config.yaml
positions: "rope"
init_std_o: 0.0047
decay_fraction: 0.915
MLP neurons of a small language model. Each row is named by its layer, matrix (up: input weights) and neuron, and shows model dimensions 176-303. Each number is 500 + 50 x the weight over its row's rms, rounded and kept within 0 to 999. Numbers have three digits each.
After each neuron's rows, "fires after" lists the tokens most often just before its 100 highest values on Wikipedia text that the model never trained on; "fires in" lists the words (lower case) most often at its 100 highest values on Wikipedia text that the model never trained on.

L5.up7:481462449521563500417570454489559401473531564509450524380490440598448515440586494544425483505506594561443490465469513562429480575498499558547556593553542456528579447561542541458508543461491407501468561553587500500552478517487568532544448515443524489438549447485511483421366338456511499454470495560547512455554504487507524494566583450438486579545498587494565465471544534425481585506456
fires after: ".", ",", " to"
fires in: "he", "she", "also", "with"

L5.up794:575472378446444526471541465534531443437503469469483459424493459500445472475496489517443537501479552518456479501514428473525453572484481552510524534407421526387478575504412562479478516441519567467535566504655514479515536442524558532582477586403471464599522517460490532479392473542503482541506529483490476479502431608452534447521575506470490492569530502560458558443506480537557560554389
fires after: ".", "\n", " and", ",", ";", " |"
fires in: "after", "when", "with"

L2.up1154:521489451523502446506640485454481544547553562421479462475560568471471521573559531442478483466545536476497555462516512407577529487432523401459434524535540532538492549479462499508401478541482571417513578545508530440529527598605508514503594514475558519522399490498566566425503456515504501546542523514531466431439426507561486466561518466492540434528520433518559508421482551504439420514540
fires after: " the", " a", " World", " War"
fires in: "time", "period", "war", "little", "corps", "ii"

L2.up9:477578493494538504533487422492510536442393465511474545443517477467467548434510483527540585593410516560499444539473552472446501435413427448470444484510448531410588530542463504509442451526525399482465502523518576421594533558474506476578463512448576549440552543555484460489527405435508478613553534470521524425480465533538536453583496451532578522474541458396489461479513550534534571557445
fires after: ",", ".", " and", "ed", " had", "\n"
fires in: "a", "by", "one", "as", "after", "bp"

L2.up823:506457435464491530487537444501521474506462547495573460416497508471504472492410562537438506456458534392488529539534511458544546576490525561542511579458455491447536511553440563495521470431563502535539581534485536482535520563528481559429475456463483468475563483399567533438451470518494487551426580574537587465501372580525533493476568505502518543572487447576511534535444521484532513570490
fires after: "\n", ".", " (", "-", " |"
fires in: "in", "according", "with", "despite", "synonyms"

L5.up693:538541440533625556523524536525562438485480516555526468524540516569459437465561456581444550561443562529461507438482451448461490515459491463482510497533435444482477481474463437512512461542417462432535411510650432513605555545458591498503490546504527521525523521593502477571404464449541497550489528495497489533422450616530641452600548462517484491468524541531439494511453443514495489534402
fires after: ".", ",", " one"
fires in: "of", "according", "in", "on", "during", "after"

L5.up698:516531484556450589549460457535452491548485533594486539385509468471484481478441441531506479451493551545454411420521532421441509548527404568493465563537443426506506528434499468431495477557529518429478418494634468524548469472541532516517508411522513551494530505460486524510572507477527538443515542488433571441457407571462601541499458442546465369533511451482500530435557464588606450407556
fires after: ",", " one", " a", " home"
fires in: "of", "a", "time", "to"

L9.up492:464508459530514641515569408575484457465508461479464411465495479561504505529516478529515534555561532498537502452528529486421501492511558449497595546484522484545623515422395573452510495501461513557497501501562526543615551554563492378490535455495483491587527580514555468563491527582537534510509584526556602511517385533498524437532573552491530516484478463475517454439454483577549526527559
fires after: "'", " did", " failed", " does", " could", " is"
fires in: "not", "t", "to", "ll", "never"

L3.up841:468500429404477560555487478541463478539390570440521506469497494462469551554527493522480454543457473602542494509482508444550483490484527512474531530443450579557454542614578442486483438505550456475540426538545458407546549645477546505526511477475500468446484436533467507501569569457565566461392566541578511496512474466588528445485526529501568531456453496496515527489458522560581466525516
fires after: ",", "\",", "),"
fires in: "which", "that"

L2.up901:578399473414462485499529444552559584529467481545490484486511603434443575474542476512468514520497497520474521551548527443583460519510504597444538557431518506411512431520436526468505393493595505432515513437523505483506540514472517523528466486475532491563496551516593581487525532464506462544487458533482531430479354462492594504504494554508529539475467454532550612449472482433634437442477
fires after: " the", " a", " an", " The"
fires in: "time", "main", "period", "higher", "front", "population"

L3.up1134:458511408511523459470542516615546495516421422539538497445471464475484543478503460537447561549460528477536477488524466515520536543470491502454467470481480474434480470497458493442485477586588517426545466593560519512550523585508487435509531582524493543474484406430570533475464395567655585469513521535468627540476420582521466496622582546539515555602507442476483465494461439529432483540475
fires after: " is", " (", " as", ".", " \"", "\n"
fires in: "a"

L3.up611:485512497537492492545543466526506543417483421573483544497455460491538445439588485473548473432555493462552494500498465543519550506389452526572500486502438497521562523567438470514500487445495519522542484479621500456563514536579455473507551544576434496489498443495476495499448471520513552494527506512387542613437574565523510448557520538510443540505543504387432453471524431507491555516545
fires after: ".", "\n", " (", ",", " In", " city"
fires in: "she", "there", "it", "of", "on", "office"

L9.up917:479480462477496520552526530542464531473475568492569398481558491492556453487605433444499418527537486470577435451519424466473489542467465559481419487470430435450468484501511414568503457473478474511512547460483495464564539580489531546462456456448510516483479407501549487545549555467501445549457452491574424550469524584443514538543458452474476508559500364510535604474429521533580529526547
fires after: " |", ":", ","
fires in: "0", "5", "2", "4", "which", "who"

L2.up913:531530445543555520453540484508601461548570448536567455458522509597483452482517529493446555518495484459505569498511499428520455649483543440479476411459485512409444537538454487428465447471500465525473534543473506500470450532508387428484416605475534478538504426390589554532415509525578463506436487542483522464380503522565509481452545506533473433531503517545447560412451536605467441409486
fires after: " (", " \""
fires in: "born", "in", "now", "on"